config.toml
n_layer = 16
vocab_size = 8192
norm_place = "pre"
norm_eps = 1e-06
qk_norm = false
init_out_by_depth = true
optimizer = "cautious_adamw"
lr = 0.00147
beta1 = 0.9
schedule = "wsd"
decay_fraction = 0.752
batch_tokens = 65536
doc_mask = true
dataset = "wikipedia_en"
MLP neurons of a small language model. Each row is named by its layer, matrix (gate and up: input weights) and neuron, and shows model dimensions 128-255. Each number is 500 + 25 x the weight over its row's rms, rounded and kept within 0 to 999. Numbers have three digits each. A neuron's up and down rows have the sign that makes its largest values positive.
A block is one neuron, or neurons of one layer that tend to fire together. After each block is what it responds to, as a language model described it from the Wikipedia text at the highest values.

L11.gate76:448462474504515462500531532520485534500464451499496504472497502471487538478474530483520486496454506457503519512487503506489499519448454501524549498473539468508508512454474530486503546524523516507545479482517514486523477500526491529469518515525487521501552518519510512523481504541515451520514501486509510494462521502461508494509523542517501483483479512467481495515529515545526524473509
L11.up76:467478514497485522499483507485485568477506480500516506490475515535508535498507518490515534534483500495530492534475534565498467506470527529508492513538524505484497524464507508497501497476504477514527489503491505479481525544479485473520481491532513497531533501506470465484507532488522442513523506468503505458447491428508488519518526467526486508493472517506487514501478488528524501450526
L11.gate170:485440460498486488511518494539444483501529510514536492512485490473514485467512549543486508488481477485495488512527532495512459517480538532522529528502474444506539522463512501531521494477470476493462461466469478461489498493507506532498505450517513515451516498535483497480497494508576493538470494498546524471482531518495556495516486504505494526494523509529522535501511522498423511518472
L11.up170:432461483520503494550505476542464499476532502467502520490472488476491480516487490509521461536566467494491458497511526458547512518490492509478514483499467473511523449474528485496477499490514488510510492516498466529548492494514502515510483472508553504481480530545522514463524460483556490509492477471512476491506529498496543480511473472500498498463512517528520503495509530483484528536476
L11.gate180:474517453536575508538483524504483513493547504503544503509493474533508520518498501505522499456522465480522510491490522500523527533523482498551518471482453506494507493485477518502538547472497489504516476457528516495472495465478504545468486509558481468506512493497478481492484522512500522485504494507517461484508476465505528491483508498532487518455520549489486483494462490504510500539476
L11.up180:509481493485476485499483482546487500479484466484512464495486482489468507485482539522516512485520510504482443528543464512501508496522481490490517527499443511538519523459515462488498506500509541500512517507478477503514511507510498475566555523472492495561495475499527442532504530499512547522537507491469482522512505488471541536505455486464500527517500466513528503505553513498490504514516
L11.gate204:488515473542504531496516491495458489510529502458485538486528513475531483446536505528563493483506526467503481473457497504507461505511501480470558526507507509518495521520528527529539529527489510529490467517513509514462475545490502518484530516519494565503531515521507520496470497509540527527509509511486513523518494488509550471487489518556532490468498501452465521488517527537525526468465
L11.up204:476529492513510544533512470476503483533502462510515479497525483485444477468555503520464476503467535477485503503480511500520523472531497484517505464509513510498465530536506510496482484500545474525452497527534548474485528470518502561489531516487469516554481485483450530481481546492528484512539522495479518513490504529502520472516490493500454551529543474484503498469491512510513504523482
L11.gate349:535511492510476478499476520529500488510507453528485503477490504505539491457522481491492502473540499477531508504496505493530501526510511487491533502511468516508517496514483499519485489473479524532482478485456532457508538474490515455488505420504479514492515502522492497483499520477508484575484465547497456482523517485452527485487496482496553494456536490540506516491480474502454513481507
L11.up349:501505496502497528475501479485534497464501509489513488531470482504494499474491499479460508539478497502489498486499487487541517492474467486479500454504483535511498498476482477472505470507501499526516469481485510502511475502537527473497503544536529479492474546492485460500523516533516497553451489544504461513491472484485516486508495449501489540492497471541555519478469534498464513459504
L11.gate354:487532507511518522518548523520477496494521507492498519539542454491504515467513549484470444540512485503502546503504460494481537478530514547507546529501482488505494568536468517493501491489496529499484484526492517472507530466490451494516524520465520511497511494523460518494499520544484443551499469497495531514494493488488523494502500505497481533513532534553497498467481543525453474483449
L11.up354:482484528509477473486522549517523509470492499472514530513493498469519468491528564499480506527469501502539470485472500514520497515475482528488523501546512502525497530522488539462522481494491541496492507514482502487502513472481517478526551513471532475486520534486494474489472513504524506517466517447493490534503503531512507501493507503466522514479544491519513468497418496485471480456471
L11.gate416:470470499537530490501488463495479484567492473456511495504501486470515469457532502556501486507472513505518501495506493495518469496513486500495515500531505497508500479547468497535572517521489549522448490467548538490519507457538503524497524506512490538493511572530476499566486504549515508525481482497520503445496491469492519513487498511546525518506515503473500504540509506518531532470502
L11.up416:483470489508510481508496465487487468533511498474493476489487467512493449470522477562538533514480492499513500533469495511498471479497518493477515531513511491488516518541518490541551496493468523532445489494498510512502488467527497490511481496521490526495508571473506500532486484564544502557460472492514554449477502506491499518551491545529521525454489477480512483549488480545519494455493
L11.gate464:493489478507522513478486479468531479507491487518490509477465512477527474486525528502483489509466507487499507470497544488493500529525516473520522502530483536554505496482478546465495520534511498522447512456511499519496558529502489501507473512511482472540495506555513531523500509542504464481497500469506508507506495516470552496484473521521540480450504503545473508517458490488505519523503
L11.up464:518463467480486513530475460509464447512469515465520472463505521496471510531504462553492534476441491513473497497499482490485492478499509468499527493494478533481484490458494528501505488516489504480483474528439492516508486495517499523492505485476492500547447492509522506518496494573473476514474486507440500509559452494514561485457483554539479515516512512525497520507456505518508526474552
L11.gate503:501515474503522484494477513536531494512474507477519478545516483512509507503515543545507521450492554490521477503488469481527493532494531506482487541485495510527484519470468520492505490508504507451506468474491500482491551535478513474537504486489537527445572536484521488503501488517509498510443484518446517527506500471477517500520547492483465496512498538515487520483492503458493474489525
L11.up503:512504484504513500492494534543528477519512501454522480531522468537511467489559526539473516466514534486476459515519485514541508474488542510472488527521507550510476543479506517491501514511517496459483467478478521498492516521495519493518521492472548546451575538509509487501539531512486478518465475528460484523513521474476492502534548515502445495519509507504443512478502505461510507462476
L11.gate573:502565487554539492515564495504469470525518494485527495496487443524521495494520502495487476505510528479508491455546538476528507515499472474527540491524507486483555538517522497469498492507521440487448502457538511488510533470511516509519487491538505499499486529511492433507486524531493499479481515486497539530480519519470499520533515514477469522484492526489499475515516506492459514488510
L11.up573:519537514543541513497540497486531465519484460487510509526492474536495488486520480515479467517533485487488532512494539450508492479518503476485499530550541513473548469513487504485506528538531479501454521448512470485521497450487527549543490467502521520492499489521490496527500497546513529488442481478466532496498499512534540480523495526455507488511485485468457475494531493499505488481539
L11.gate744:513483474535512464489487489515457518477490491506518475502486454483494514483486550486503509530483471480513527497498485517499512504542494525551546514488495496502474462522492520496486523473508492470486485497506499533475518452501461512531499435542528486502515502510523505522461505532493504502495510483504462500519506481494572531471489514460487506480526526449499494506522462481490488510481
L11.up744:502517481546481495510480491508505506504476544463522524479516525486512479506513542515491514518501500491512544499519521531522511512481559510499520548508470560525465515473485529489488481421478472515526460522516475508484479512511479435474495507506480474495488456498524509503500485514455544530475496513512506473526497477487521462458520510518523511493519547515514516514479488520501513493518
L11.gate758:484542486543500533478495458540493517529535519479515505486488493504491510497493491514489491516501490456524529488516505552535489489508472520494485469486510522483496481521497494503485515539506452476469478495506529502501480472480492520498484494505497521475508537502540540518486517504520539539479475490475476481503478509488519520500483527486510523489510548529507519559493521520457487493447
L11.up758:477522504464455532491481505549489491513516516478485494476490491514507489507477511566517537537483494483549521514505515516525469525498505533481529472515490496487492500457484484494471496521519514492480491485471499472526498509460474543514462490514509471468488528500551501490496479520512487568507512492482441505546496519512501502521462496482496528496472546517487514562447525551497502535509
L11.gate766:482508514490538520516490483489478512532529487525507510513478454479526496545491514560525499473477487465518519513495527516509520511504482503494535505476496492537492519524500490477518459478495546507506476467484533500508487496495482493518481475512516508446511501548447477506458489535504513500500503580480473544518437526469497508532523509492484493495522459469476462497501503491531464502485
L11.up766:510465500462484494472498502482465489491487512468486458504487490475472482504502534503522481472494509492520509478463463493518515484518529501495551507539500461509439491480540526459491466479523457510518514511494503466502524549512506478519487481501481456494530513527511466545523469491459483494500495481491526499469497479516493433475499486506500543492485535516520487527512536481486522467483
L11.gate863:501445481518536549518500472520517497493510474472543509526515470497475502479528541529492442490497502480512477511522496495497555542509501489468502503515514535523517528505488523459519534503517476517521465483494509498456518494486527527502483473505450503498466534541497486510489529459562507518476506506436496537484456485488498466515531479492500515448490523506524530525511528477540506513534
L11.up863:456479486504520514513508495501450506495512496507507508564519474510500524478518510502524488519540487488505534550467521499543518507512520502446503503493499524470511484468472513514535468510568503559525473515503494520481462472485561492490493490498483472526498495519547470507504510511494458545486475489464534478521514509487534450483473519516456506530511516538473491498528505531513498452493
L11.gate952:517496494498506538490517490479473509474532502512493512492518470495475492519483548516475522502489474531513522498519482528480548494507498501521544507469530488493521534522482521469498558528477494511501519512511508496450526509509491512512531479499470458505500518467564493532501509539486502492456471490517481532490490495501475500505486543483537536478497545501485512477498529530493504494495
L11.up952:521472493488490485457491503543486497507520535486527493523493477500493549516483503497480544508471489499546531495474514505473536493460507521493554481539492502540505496560522520474486499481483505497497452519524526545504527466508494492490488505514489488471527532513518497532567478553483438507484505463507517548471488532527474525514491549538440548506501510479493508531494520500500464466510
L11.gate1015:515485518527479498487538433511485521512490500528557490510484434512492499481498556517508479493475503492534530464528499499476502520536516537500526524463462484505485583501468523532513494503477488487510514508526532496487492505551460495420525490483468477533539518496461468461475473518526475482490518485528476482460493459480538454504551483487498507514473485496514485494482473514478507509471
L11.up1015:529432494540509536477515433510485487513506501518528467470512478554499513461486519512497447535536510489510539494528516498480543515544495536486495484456472491476437555560488516483529518480490490488517515536517500494482478518520491455458488511481481498492479517491489513473512504501465487506503468491484503515494539515488499510456508505544522507504495502488494497495458434551534508487480
Tokens inside Wikipedia layout markup: section-heading equals signs and words (==Players==, ==See also==), table-header cells, infobox field labels, and the is/was right after a biography's opening name and dates.

L8.gate141:529509511517496529513528475517500509512524538546526506487483453496479506486487517501533513469510459506525496502520537486497527521545509496479552525481473466504586471505461486526479528497514513496530518515510508481482530525513475519461474503527490487528545488537483486448472453502502473516492508489510455478454497490451490482476512548477540497527459543457524510504492498536471453542451
L8.up141:519527488474543508532522509489492486510515494503486503512539455507520499435484499470450492459496463485503492496533505486446495507549490501501552501493534502512502482489442486498496484461519507491531482513546501479488504459512527466480530496515536480473508471555497466521493432468474487521529503515500490504512459474489484466500462499460484515533494455486471495522498491522454523498473
L8.gate344:497484496512510513472502448494509493521504474529509478491533498510487485484499466499534532467521494491546541477453472511481512498490440516542516524494510473462552542498505490492478497530491469461488491461540456500459509512520499491468479448509489505483517486490459504459532527501463508537435490503519535492521497540498487502468511533461529461471508517478449522531479497512468460461503
L8.up344:502520512483540508481503489477508484494480499461456499536554482482470523498497519477498495505514506510492510463466514523501467475517491530531500475490540494538502476468492543456484517498527533470524523479562474509489520533474522528494518495541488457464530477488509457503517518507518491474510480525537518540471460542537497518437554515471508485488512535504488497553461510531481504493483
L8.gate870:502469551494558513514512454497469480536466503524503489499533494517479517463493494514517547514490510460482516478487509563484510493506509492497509487516433475445565481487493535484510528538465521458510501482534509475474508487517478527469480457484476521470487498502478512479511513506453483476497498508508510496528472454519500500502492557488549460493489450491534512498504517494446502459470
L8.up870:472558529499489476466469485523466516502582498495512534526512517551484474526529539507509498466513430514504527501495457508473468452546495512502512493472523474534475515519463500531498460495534495496441504500464500488479498502517488478504510497508502480477513499498530512471494485491499536452512474506502520530499494482503478549461538505489441471495549520478487500513500495545468498560449
L8.gate971:446525461531525549541523488510482500503498536542501519532531458508487552476494521478497473485487515470483510457529519503509506548483491514502506530489513501496524506505451510457524509490487505471474481500538486472464531475519469498487499468489456495503517500511484518563468496507468525519501477481527487493471506526494549510462497498520524474441525535522471483511484512515473487455487
L8.up971:478514499470516524487537510514480530484525477524454513530537499514529501508561482517510504488522508496491509445494507472526512487475435506498491517499516508508481457509501507506530465488464441454513497512463463457504510484489524512473469484508466511517468509494477462482521475475496505514498492534498489493465524448506489494465501492515495514515545520470490507523492502475491534450478
Prepositions linking a person's role or position to an organization in biographies, such as member of, chairman of, signed with, professor at.

L8.gate570:503500495494530502465523476433492504543439483499499539501506477547502480528554505522489526475462507470516477558502485474501472509481463519517534531506501503486508488522490506486481486511457491508493489484477506488503506506507503509485447504479519516496510521505498439502495523458534496496517502535504536501496538500475505459490483468490505514507502484480419510487493464488526492508547
L8.up570:475473523542485483480523479508520512502433485453499531496473473506540478541576474479486444493468507516506519464474489484476523526495478485523532474516469497480458501513496482546521548525508472497458503558517529503539540506528518502478506514459448490501495518514528522533540494511494491553486550513505514484486512497479490482466519507537460505519516564505507526511527466487553512504509
L8.gate794:450473465497496447504496473486489524523502511499518507472520456508472486483488509521508472476470542456528485500520523510502472484568499511531547521515473484491461484452531479508522519475497523530475464509484458497531529536526482515487512524494501479504501504511481502544497455511529527503535519539476524496445495460481492519467506505509556514511501525495561521494526473518552522525484
L8.up794:500501448468507466489496505482536480537530491528524485530474441504476486471507537493487543469506517485458462550537528519524499518495509518505507517516457517492514485487479478506481522494496509476508499531496455520545465503473549518530510523489513479474496491522522495502487487472527526505503498556491529501522465547517509505506518448486480492508542527495491482497515476500492522489540
L8.gate803:467489492514492484493495507497489513520483477480564493537507491493502449495499479497507464498498480479523504520513531526448514495561474536566541506501499480538469502525516507492514524462528480496493486507484524493519522514521506516506493512505485508508505496512475470504548468478539523565522480456511486490451504487464524532483522462517477518483511510518557514481509486477496489521483
L8.up803:487479499511509466504470511510472492480487509487489497517478512488561512483544527542505496475519556467466535503512476502493452466529518525518500451474536490527496539503531543476478512487527485518468497485537539455497519500569557560479468489430525478521527505518533529494506469514516498514509530513530516511482527526513504501506489509549539520539485454490489504499555478525481537537537
L8.gate899:489517555526492487483503471530485528503519527446523517480495456494505463531498461532516463547491514451528468483504498481414512504504458534493552534479509479508503476479468517502520525503476460482459471493502508479508502507492437490496498518474518529500511530447470506533529495467545518544483505501467445481467456516507538520500547478534506515531496499497520528515545506487506457506511
L8.up899:463507461530496546507545506473511505498494562522484512547494511491446495579505477508477514501550494480483522504511518516499470502522506536544495487470506480569517518495462482478487485480485473472542506430530472441503531497486480479505497504490514473503508485504529498472492498485499530545489468520504513496469518504477544508519535480475525508508462490506493513453492504472513475517511
Pipe separators, and a few first-cell tokens, right after a row label in Wikipedia data tables, before numbers: climate rows, Turnout, UK Albums (OCC).